MLP neurons of a small language model. Each row is named by its layer, matrix (up: input weights; down: output weights) and neuron, and shows model dimensions 128-223. Each number is 128 + 32 x the weight over its row's rms, rounded and kept within 0 to 255. Numbers have three digits each.
Before each neuron's rows, "fires before" lists the tokens most often just after its 100 highest values on Wikipedia text that the model never trained on; "fires after" lists the tokens most often just before its 100 highest values on Wikipedia text that the model never trained on.

fires before: "|", " |", "|---|---|---|"
fires after: " |", "---|---|---|---|"
L11.up236:122160129108103100115157155105110206111115124113152174176133128102103081109131146155106126172173124131156140134180115142140076120173086091099155135150130142167152130095187141131061155110140155154084182175175177127060110105192119113123104131152050143123139169155152117112108110093110109130
L11.down236:120118099095118097178133137115163159134089139142130085089092213179111161128121145098088105121106067154121098127129192102159136091089112106133144159155150066139089103255114106112120115127111107138145152084146138064146111169091129161117145127154168110150127118118141143149159103151121144135

fires before: "-", " |", "|", "\n"
fires after: " |", ")", "bury"
L9.up175:053125120133139159097152098184168051162156137128122090171134137124176096171121101111138101100096157136147129111123181113144164140150130100173104141137145084145139117131171166135114138131151143061073090059126112158120088120169168139133128101120095107090123123162063120134166226204156168114
L9.down175:140116177115141182124098189136131173153099188110123139093151124088116152145179134104162100103120116070174108167146172076167102111123156133176075132119163186101171151118144123153050199116095110151128136162122140136160065108143098185134121137143130100125109129096130174166135133153085137107

fires before: " |", "-", ";", "rup"
fires after: " |", "s"
L2.up502:142134102161111085136145145107114196103116082151137141149103099097158166164163140150134105066139218099134128100078129081088151114158131134138080064101137092105179077118105145148102112106151112190080204117102133118221146093124097136077167094097123157091200142109139130135128134112161177139
L2.down502:147116112099111088145129121194122181154106103127120080107108072083102150140153137125098085160087111068187114100103101169142170153162134125179170146097118092129091149158114122138094079093127152127143131129140149149117124099092101183075161138143136137148123208162135165133117165086077129163

fires before: "s", "th", " century"
fires after: " the", " early", " 20", " mid", " of"
L9.up907:126114106130112145072106125138106123068109090079117122090146113078071118126131071077081095153127128109123122133138103109125117139133082107128191178125175118103131110150050100180167115108113134084144198153117117177136108128112097133202120140159187081154162133144136166152116141150081131120
L9.down907:091129101136120114154116165094170101107118105114079122141167183144079158096140117152162137162088180133139077077106120097163185127164172054201139148106164091128162149087180136156123139112145196085137124136096102108142076121116137095134119164148174135124098118137114123176114087229136105102

fires before: "\n", " |", ";"
fires after: " |", ";", ")", " ", "."
L9.up758:158108058172102132164152142119159114118101117148125141074075120043126121172099121140118125137160126136136168042134093139174129140173133216142131171127152124209096010083067092122174179165115158118093147149082136173077104110087126188121148159137109102091174136087098125038159110108101145091
L9.down758:153134109107139092130124108129226120168148106155072063123118165127177061150124190145080095155091126086188059045122154153140100171199101129108113139131128094185089131057098068122162164165084135144144121173093110140089123131187119121113137045107143169144085203118099123089066148120106163124

fires before: " |", "|", "\n"
fires after: " |"
L9.up549:107140102135119159134176178192174178145139104077112162211147180115099107150120158147106134215125065108099088084129116087108139156154109087144131126138102128166194167180212122145085189089037129079169158168056096101127179124125121120141098141140162132137101073132116106136085126121090105131
L9.down549:211106125128141180128143118174119168183167144089080134125134096162123180034106149137075125119142107104174148124165203152191136119173101165130093146051127162136076119096086130077113140158180136146186122140129146127132057078116099122149130105207114178139163113160118127127144104131118118106

fires before: " |", "\n", ";"
fires after: " |", " in", ";", " his", "in"
L8.up556:027135173133141091118128134113103151106127147171124137073127165137076060163111182110127087115113143161137147098114083048163179100126143077143058111174168166141141119159138141125145128168073105167102097115130120096089112150189136107164125158134098145059140133160125166152146177095156097060
L8.down556:127159081101187105140112085098148161113148143104129127137132176116127075142176112109162087101174122163132176105071114153129116091167130193124089156043189100141151115122131133162122159084110174121115101108126138085186050051139144183097124134173109156150106098105140117093179141106142162120

fires before: " |", "S", " the"
fires after: "|", " No", " U", "==="
L6.up660:173096150106157133129110137060100130098159113168159090150187075162230117126081126147160131124180136157110191114147107121095125143102122105082143137111082139116113101141088134045109127187104104152065046122105156155148143136113145140140099205105124083174162099157143124071092146123087087134
L6.down660:104102116108161109106134098136079121107166139121144149071127127174087119131161137157190121139067159212156095125134119124162108113120112170101098092110187146115141145123152180089107097113170142115118186174063079174092122135111177076092180079135096158114092149156128202167160115162123161114

fires before: " |", ";", " 0;", " 3", " 4", " 1"
fires after: " |", ";", " 4", " 1"
L6.up739:107139157145135110192105060142033130103158088087113068170083108149132134166144073163147133096105131091146118124143115165158122126125153152136082109124112117141187117129065110140128141088162182166126170127099126106164119145209148132048087126153135122171129135123138192071132063140131126131
L6.down739:121129063101123160075155133109135170102107146091116103094090077113141152149149126130076113180160106139147136127113118146047125177099175137090109142124137131192174188173159123174111134159175193125092073131174132156154147132135113113064085094101121113088165155171175127138098107079140112195

fires before: "\n", "=="
fires after: ".", "\n"
L8.up116:111137111123159106112121139185102123094141114110161129106122151198119083096137127089109125120121159189140159105124121150130104077179125147139082115136116152177138170136121144118096110135112166140110170138110108185114152102093133132137109189121068076138137125156085160091134068066124142138
L8.down116:146180131142164137096096152159134122171158122094099100132105086083138057129145097110128065111097116183176081123131117101134160137120150134189104106100114160092106121156203125102139085101122123133117149106102108160098114154181106159123125219161166192167143165135077185106180150111161165119

fires before: " |", ".", " and", " to"
fires after: " |", " No", "|", " is"
L9.up543:132143143125144136144143091103116166099136091117128116146095137175141142133126172082134122075170191169108107086086139110178104101140101104209103107124072121168117114123113157076127200143098122103205191172152158103129191051113153135099096168077175083099120158133130147179132079189105147157
L9.down543:134120127112154051107098106156081108112122139112146174175156156104142095120097139103111080080127089169133100081138114098145202144162092169093156118055216195130154120094199115099197188114136095112117058119151118143095143128109109186093164120139144153114125177125140114144111205128154174099

fires before: " 0", " ", " 1", " —", " 2", " 3"
fires after: " 0", " ", " 1", ";", " 2", " 0;"
L9.up668:107123128206134114156145103165160104134108142133148112131092119132098134191178108137112109130160149064123131106105099141169101023079128114111117129144137113058154179118188102185145160147121177176160127090128069141104118125116123114137136114121110163132181140122154169043213189064144122129
L9.down668:153129104138085151165132095127143081138091080102186127097155084118105172148111160124113128094119094127111166170171109124113127146137106165082091087153109161161129135133143199088133148169103132135093107142131140171122167063108112147080087123114113091099193111087149133150130101031129195120

fires before: "\n", " "
fires after: " ", " 0", " 1", " York"
L7.up274:100076137148127136081150118154071083074133108125178160077185121068110112148114164094147148127154151109130094150135119075137146089130147138131140119154131110110130107134117154118093110107198167059108143140146131175129110110111133178131134154053115151136164145167107165092097165146148138126
L7.down274:161182065087090072126156130153126176160113169138105146080121120133190139043085115123144108206192100135157192079113148148100155129159106110115147111132096140119124088117119140115089143112107183117140094053153131125139117086163118101107167127154104154098096093112116067145047111146110114122

fires before: " |", ";"
fires after: " |", ";", " 0;", ":", " W"
L2.up517:129114158117134113183197169152076090154111098122213129099095148053144126158171110069131081124159106167106181121112133156116143083128161136102186147143156113158140068167098152104142132126189076167142110127151106135156106057098118053129106107154108069091168154113116139120100104125115142126
L2.down517:115128159139158122140124138121132060119114133077140080093171176117176079068125154070112071156115064160124114156088142124164124097178107154181108176142151127178082096216076121096174144097145133107147152116137122117155178075116092123114160089116094104139171123170129123145125158087153122204

fires before: "s", "th", ".", " of"
fires after: " the", " early"
L11.up203:109106184099189153123130131138173103175109174126124171125193107083122075085154147104062113170160101124128120128141100150105140073134150093126129197121129063114157131177105132098098107113090095114111158116111161135092128125082108123168154164188170100107161147110114156184075180141103067097
L11.down203:116132119092152157125109161141124086191139098087153094208122158147154139094114147129100126119102137142192106142182166134165095079126183167060158138095119196153128091167075074142117006101169143063142115126138164144155125093149142116134110124051126115114132113150132186145101086100156132144

fires before: "\n", ",", ".", ";", " and"
fires after: ",", " New"
L9.up499:090137071182188138112138121161216066116081143092127117183099079119141107148164152208099155112140122154078141095164123150130172136140161155160119122091151074136148147141169079084072132122163153111114052134159115093157115131181153120147207125179137129097143163087173108206135140113142134101
L9.down499:140114120108115063097215135127127097134103133123112078135148126082128050090164087077092174115120120143166099124187122124164154129104179143121169229137142140117081187182142094139121176159147111116226133090096108141138076140170099176105129118201114183120153144101094118189109152088098121126

fires before: " |"
fires after: " |"
L11.up697:089123136151141118160124183120137133075185103136072148101130160133141150176095148087146164087099141133114171109090152150198147153194129199129118111092148108080172136122128173129127191117120170150144093171141147124137118103112170146128078144119051136107101135109105148038089107131119152107
L11.down697:116125137092168059138136135086123108164171087172138093157126148177134189120134153090184175140169137098129135135008160131158138126116151092146099151214121120160157116129106070111122203153107110174112126130173150160172118108153066153133112178132170115188138160120115158095094126120141107109

fires before: ";", ":", " |", "\n"
fires after: ";", "|", "\n", " |", "-", ":"
L12.up422:098108160093130074168086062109151176138118084126116137143107165106124095141131128103166111091158124157177248098161051136073110127131108142119102153117091151205156101063083092110136186099129172111145185134170143101121156116092098144108163149133159139113092118093123169135087084145137124145
L12.down422:150191137116151133195141197168157168106193168108127107140126133131114111152101147107100126077162106129136125136114123146142150166183076144166127159116091139142136084102159159160110163180133105106172148127162119185095129073074145138115065127056100121065157127108127133154127061115203186111

fires before: "==", "In", "After", "===", "\n", "He"
fires after: "\n", "==", "."
L5.up95:175143108118134136082148163089121185118117094106089152166132103133148071132147093091077110120143167121156162142150094084156140152165146068075119208142183105080186139119101142174098151185139145125094157094125148090130098108128159154080121165149149127115145121156137168124097161090130137126
L5.down95:102173195098105151136125174161091125177122077164099141149115118054077086117128157143118142105134158105139118111135189132108131089176125114171102085060116132092150090152126067095089150138098157098065070145116096118064110208155174155150164163089099130096126123198149126088129115180114123122

fires before: " 0", ":", " by", " 1", "ch"
fires after: " 0", "ed", " Preced", " 1", "AR"
L7.up884:137055143124117122180145137140144148170159059180049132197076187130112056116170159042117109107149074130135107119080131159132130122136112157089151131133120125102173131124112110116167108150087150147188089159134154151096132117104161095181107136150154092137144160096158141098146160127140145114
L7.down884:067078077123136122172106107103156145180097116149078148106202157105072078100114093103107130130105106166073086117094144127129095188111114144146133101084132110144131162150142094145173091100154109152108073095143111133131130149143138097143168118177134155131121118194147106104167156130107193117

fires before: "\n", " ", " type"
fires after: " ", " of"
L8.up446:041114199136125068063168170176134102093099176096157078162096145095108096089158126152091109167126101147172129134155087130144170116134165119142095071135097138139148164091183174163129162138149143146157114127106123165108074093156138088123136104150167103121151171153116115058123192142126178110
L8.down446:142145087100159107112081126068130208145157150115158110177147081075119134142139123156123127120154111116124114129112126071119095109184156176103155116135146090110114116159090155149107118138077140107064101115082162157095109154157128113161152114121133134143144085120165083158097115148129255094

fires before: " as", " of", ".", " |", " was"
fires after: " as", " a", ".", " or"
L2.up316:071155109145129112192141144144110165058145095080112123096118152199151108108140117140182100149131183131118097125134173149181123122127145155158140141130120087123157086072156071148102198155142124096136089081115145079098122122147150154105105112191141116101105190169118117151177074079039151119
L2.down316:131132118158144120115136100134144098057207133088201145139131146170124156185162140071143128087140107100053118175174092106138128132099148155169125089195081114193170067077141079107101147106110109143081145153099121093151118099148125151099144164162132150107179165134159058105133080120123174142

fires before: " |"
fires after: " |"
L9.up833:103105131110114068131084132110095131142101117107079138121099175113118138139082158179181206135115131153128087190119167081141135145136120167117149079087131122119183115109139145121128177163145128138103133111148108143083158116118107122144118121111158169108130125077145100146193081233100069128
L9.down833:108127092115121114059103129117101169153169087115141114154129147164076106120116147155106159178075113110178176158135142149122169141137108143079202147095130058109090076066069080108101170091182150103106114068083151137158096100213176114119111124133119131185160136084124126134112171168127107094

fires before: " |", "i", ".", ";", ",", ")"
fires after: " |", ",", ":", " the", " and"
L2.up447:123192135117156087131172174138119121101090096139222130166121099124150174163107131083124128100135151149094098046121164139118122099142127147096155122139087145130157119100170138155152155117156132161173166132126122080100160110099167157133155142062070101114115160137121093139113110128125131132
L2.down447:135143132118147115145116122060095081078127140141183123125124128121155198113050106104094084096162082108100115075127173103105084120149094128092146137085118111068137141141105116133124170124128166117132122127137095075134180099085141156137174076110142160185146132156149073127147179168131093154

fires before: "-", "\n", "===", "|"
fires after: "==", ":", "\n", "-", " ==", " 3"
L8.up440:119143117135233145150169117064158115123105149110129140175146121078157084088156163128113085073105178086104120111197172134189100141112156103127043169133134158136144120147074100092179177154169148130100140061115137136122083118123197136126078136107145146136082194115149136147081128161126076099
L8.down440:143073068133093153126130119205132115098146130117155164164157151118212121158143133104126094139140131134139118112177140144177103119161096138117158170130118123150077148135142136128113104120174166088141195081170105127173144085106140149195061118083144102152140182094140133115108152137088106151

fires before: " |", " m", "."
fires after: ".", ":", ","
L2.up5:132163132108126131112096135124102141145133080138132122130130149176143153141100116106146130145125118052049071121123165183126141160133083209113095087202094110150114140161146108104089161075165136076163101100121137144171133063174157159133197055114129126077135151151129101191136137147127181113
L2.down5:116065103113140098119130068108105110094112128103119084095153121210153118102202140137089136173115129152139160185097106115151119193150176155165169145132134144159106107128131141121141117107102126149104133086115044148092102113213087102122133122138105108154085156111130166088187154180145102188

fires before: " |", " m"
fires after: ".", "8.5"
L2.up496:094151176180121151144102185149110109090154103150116122127136173186096159132171105143119112122127169122100106119159145176121177132138126178107125133128152166140154141180072146168100224097182141162133094076082097125068115131149150163149129121099084097085137166077154201110149150161121095149
L2.down496:085138122093054057110098134166152129165152199109133087092160176202134122104190141169058098151086159152159162150088139065147131176137170153167158123091161133138086160144172118106094158101113118130141120138129089167150114184196084120097102094108106135160152170110107169104201126138129175108

fires before: " 0", " 1", " 2", " 3", " 4"
fires after: " 0", " 1", " 2", " 3", " 12", " 6"
L12.up245:130117157113142152099095174158156124104085145159110145097160170151185145140164099130111144131101097116120157083125126187118163158157145178149129156130110120096153126163054157118149146147086118148145127123088120051107225111105136106125085090173055160091133148068140126112116164069118096181
L12.down245:138090189151153155155097152061208104074098052125139134130115100181137151111136095085161064102059087134181074116134143120177109089171142132122134185130114149167071174121139099175098030140125121103139138112061129105152121124141115132103102128147082140113112134120161170147084175095141207125

fires before: "\n"
fires after: "."
L11.up791:101160151140128081162118128177179104107137099120177116123101127082186118110090099161156110102104107145091109107112128189087163103158086197129174113162131123137175092082173112077149170118149172125094132172111153141109133163108134139161155169140182133118146104121124171154087090141134127052
L11.down791:183210141126093126130101150179089119178048130116148149156123117175128126126122088097154100130120114170171185111142115150199125072111145135112189106099129138138151164116118118095159026131108176120122123140139132136107150200180139170157128134159119122161167097102096192102092174106085155103

fires before: " |", "\n", " 0;"
fires after: " |", " ", " 1;", " 0;", " 0"
L2.up499:066061109154136088160123081097115107146194063112095132077162115093077111180130160110166116125114110106160144099140141111176100144169114181111138154144147158117114128123110099127167208118160152131132126179121106113045151115184123140122103045182105132155138160169108169082116114152153091112
L2.down499:123094099169150127094107122143162131091212116092058108185117129119170174135092135129121099178094178147123154181158127103193156109168114179157108133142125104090130146118125075080143183103125115182158113162105151098089103163165125148075087142099161145098097027203104159098136151151204154181

fires before: "\n", "-", "The", "He", "After", "In"
fires after: "==", " ==", "===", " ==="
L7.up715:195113106139197144099147134157150111132174144118070110113078123096130092096170133151104112058148208123134125069150175073168131097090166084215128161170155055132128127140151143083128126185087112136100134172140076174122099141183119094152157169106121141141082104083141119141160102164177084107
L7.down715:104162094160149142092099175176145099163184120193094155117120136090129084131126127094129126169115139115144128091125150159102135105141185109155125171121184145116086128150108178127154088119097117149086152155142132098173137165130180123071120094092116217133139124176119139115146109137105112122

fires before: " |", ")", "."
fires after: " |", " 2", ":", " 3", " 4", " ("
L8.up155:125135185118141154108099121135127143104123128121154138139105071161105159165122091092097165133126191145101130097130120103135141124102150135173137164172137112171154163104114152174122146134130088121066137048138154121117168141152130131154150128156073133133135169099109118152107131104060128150
L8.down155:109138136178128112119173097165117195229132159150090147166145103129161115137094096128093095125098063167151089146079175109154126141118225109125134153101129155183138147151152073115109180216067184125115103118116109108091131112091098158174115125177176088114085164110146122120090100128155134117

fires before: " |", "\n", "|", " "
fires after: " |"
L9.up456:146177192170135100187083102090070231168139154120096150149054183126124101167131137130166140163125131179134085104162114089129126137117092096135106106137118136147143075169132135153143147096157108201104132096083126110091113109091189136165134161125084165119085181087101138128138179174136115127
L9.down456:137148137125160128140143156110129121094147171146122140106117137124174166156175115070189129083091115126094203136114072094151125171159142149142147172139153138126146055131144126119112139127074130102120164138134155121139175129110123084099122104177096113162124174108116143059116071143189130130

fires before: " |", "."
fires after: "|", " |", " No"
L11.up630:138118161106134147058127068090148183075051088134127126156165166171086162103199153134185131119155132198170120069143096182130097125133107079086114111151125102136123131159150178112113154136153202151115117104128095134128154075154142146141090120088132113093133140133127128155078150137111089152
L11.down630:113175118132080147150054133113136051054185118127109111114152102100110115122142101087188108184168173155170159131127139073133124116133138084158143123109140159121131164203070177080098122157146127182108090113142143137126085137153122125116144170111106169137179070137171111075173119110113144115

fires before: "\n", "==", " The", " Decision"
fires after: ".", "\n"
L11.up762:109168105129155168138177123069162194133134117089200104109060111092143141152107159086130120127144165064057170070108144116132122139099146147074131138121173154120166155152060107104175131115099125168171155065118160076157082153160098114163171111143116099101194091081128144179124139132097178082
L11.down762:073166150174109109136155083221149129171087113107125156154128096085113097068134102067134194100139087132138053198209128092156113153139092131114114119119088114142114152163153184169104154124135198150097169170137081126061135117162120112147125089120143125130109174161077145090153110094120128131

fires before: "|", " |", "\n", " —"
fires after: " |", " —"
L9.up1013:097101147101164191092103194116081079122065108129127099153154121135138091200118168174108128111141151089148123079132136069157141140113099107168089156109099117092139142113160159206136205160170109097105131142097108170129125103144197101127182115120165121134173117179094106044192145182171111133
L9.down1013:190071105161153102135111101076122114065113164124188149112175129146167161119113057128161118137134073097138101181119114136122164123075131151061168146118116118151144139140093117104101217118149075090099110144193100089101124117095124143117067233120122157116096098140179161159131081105089167082

fires before: "\n", "-"
fires after: "."
L11.up84:133137137136124129132154141094150120104083110050128135152103077118098089105093138129138107161175140098067109111107100151134037164151124122117133063109096073082131158136166175135139163142133176161095173126153159109187114142146108138138113165104150129113169128157128105176060137095069146191
L11.down84:130135053143132113109094145156106154159155144139141077127078102121086138148143074082110198095109132137164114130166158124123124144175110083166146197138185216162170096179154135127077126161136149143194123133121096144112090099123162123127120086144089129132053163119130100110155095162162146098

fires before: " 0", " 1", " Goals", " 2"
fires after: " 2", " 1", " 3", " Apps", ")"
L8.up566:158108146198115118128046141139124137206027156111095110153110130163143169133175091114119094196113099121108059162161117156134149117124157104135081111172084153103145159142119141137201075159119096146167186157091135149145142101129136160172095106129077109112122081131153126072142142068131174115
L8.down566:224138140149098116081109161146147182137140127160104145105147065168104117104133077114136064148104126132145099140098141117147064062095120094148145186138117126163130121113101127172114155160145089130106136144163082174134174144107135123162106131144144139132116137141127144128134114142125114152

fires before: "\n", ".", ",", " "
fires after: ",", " United", "S", "Personal", " in", " States"
L7.up498:147183142147150092131163149185160088144124145114167136150166116120113091084114118112147088097157113158126085120149157163138125111113129141127136107085060107144087094130164077124058137130119160085131124081159142141125137096106146153101245117130131097143120116121159115129096167139166093111
L7.down498:130141117172120079172169168145137092147116061142116110109142090125166131122098097157108133172119150079140162085143141175115169130117150152094118164117153134096163129131107155083157149095100170092098096117179119129113162134115051146154115148131107142126106142096111166090164085071115226122

fires before: "\n", " "
fires after: ".", " "
L5.up695:115073182160134158073160088183181142109176143091186160149161117175129109140156148143094176146095149114134127139108141184074180124143153130124131151121148136115165135131130172052159156131148185148089106180121122159107096144126112162104182125126141133131153133134091149104136167099113179119
L5.down695:107131102161111127132164180101166160121071091143160103135177107098103121111089088120114115126188103214131127157189057123131105177108100132166078081124111145118133176090219116099081081105162073163139200098190171131139151128114080070110144154099172094118114137090120094166109114148136143106

fires before: " 0", " 1", " that", " 2"
fires after: " 0", " 1", " 2", ","
L9.up215:186036151179093154184103101123177154128130076142161105078129114163126158143138128063140178162135119105115135124132145149080087164135115079132128180173092194124079093148115143116184134089127072089123101135086149080049135132163101106128111120134100145142125088127150093114203117131091149141
L9.down215:121151119118092152105204200093139077062070149107126169176088123079147181098141137188117164142125145041113121127127072126114142145130164160129114094138074134132164133116109122174096191110111165111119142143085119154084132127148101067118162174092125134102113194108118137046090115093158102135

fires before: " |"
fires after: " |", "|", "\n"
L6.up949:127148155120167107162096096082076200121117132089114114118161158139118093099090178131141130091131162137080156164187128108139129163115099162059133149116089153136149134147122132081109185131131096184154179199096148163102135126098092128130143159079098155072069159164122064115139096140130110092
L6.down949:102099081119076119168166083097167126144116162129120134158138130116147142121147124139072120139097187119151156150095130141108098130130079152086175113155107183163139143123085133085108060145054050090149130102134138165083164100139162164131111099141134137017153102132151123124183188073156111146

fires before: "\n", "The", "In"
fires after: "\n", " ==", "==", "===", " ==="
L8.up44:152157133096152081113098132131137071097109122139173097107137107111124063109161150161128130130155144186158119162128177117181150095137113089104155181134106137092138156117188104147135098120142106124096169100081078120164101141095121140124118172159073118115131056161118163132136122129109241119
L8.down44:142103109075168105145129112128089162155107149127108132146068118083138128165136103120105138081132126119210138093110079110126170104105131155161104122005150136096183166077105126142170123165165168135083155165146151116159114204169106122162117122134132095166134141109152156071145114130094225084

fires before: "\n", "===", "-", "Incumbent"
fires after: "==", "===", " ===", " =="
L5.up644:154153122188130143140095173163107077126129134129124146150127152068169142212094172164108140047135115149127113117110132057159139125093124139147057139128130118124106146097155112122157177115074118102130135079091075153069103111130119128112078130102144094095147138151130178107128161122120115101
L5.down644:186090068065137133090080134156107121135117116109111136096156144159109109129212137118137143166194172143179144104144132065150144110162169063215126133164139128135157109149150133165153043160156114064121069126134098096159070121105123140109137109118119149089074159096105114121104116079120085155

fires before: " |", " of", "s"
fires after: " |", "|", " Born", " 1", " 4"
L5.up429:070167134106175077159093056126149121132120201075144150138102107154129122133150154126131151086152175166124079161107116073112130109112111082169120103122149118101142100183087120117141157139110119120109154073072091139141137130141112182137078155067106133143171059073156073168151143081099134142
L5.down429:148170161069187099109182138157113074042098118107168138100153114143137112097110107114132082097151102101134157058118127164113130154078168114095129152112145130130145166138140089142099174145165092116132170089166114153180122097164112152121116104109143133204115116160127105171100080122165092145

fires before: "\n", "===", "-", "|", "The"
fires after: "\n", "==", " ==", " History", " a", "History"
L12.up614:112115106173181133140131139109157125084214042097144115091147122096143102178109149140067171100114155110098172147161192133098190154115147109060153129104138120116136082137119101080174116124139115112151166141139078116099144110125150180114130162126178143122080201076123120149078115102122059125
L12.down614:140194147147103135126143121113125145137106098014090097108104114125158118132163199190127118138153172096094115116158104121150178089131163098184092178156148146135121122156146108149082114128111158161143153153115111108120113122150120101108151129083119114121062180087200105123087027108111174109

fires before: " |", " 1;", ";"
fires after: " |", " 0;"
L9.up809:089125160091115185125127172174088098116138096133147126087085115143063124148155130158099092132150117123129080129088164095099107137135112123131137223162119092140178119173130165100075145181098102103170125127067113098117110155151179109165133096161139088136111170185151139089141191064129153119
L9.down809:149166055156113128133127127105199149161115131109135106138080144149098206116193143087085132098142117108133171130154122129121118110125145174102130094097135104126137091166121137094145155202139111103137072123146155098128070140100085107114176155150133122160153125123103123112151072090158171082

fires before: "\n", "The", "==="
fires after: "\n", "."
L8.up641:144114135159164119131162106117132174103189136108146122134156161156141163121094103140089085162039185119149184095120180113067157104095083133049145149153147168117120134092098145137161159083161148122104187105108072120185099154131125083160134196102101111122139152107127087148121103139117086099
L8.down641:050118170126129135129152163125119076157134101113150141169163118162132129131121108185091126109083141149150144089144131082132137157155083124149161177148130144074149137120203079117160106129124090116095108092151105160158089142103115140095123086128138180112121189112139121172047113057154216099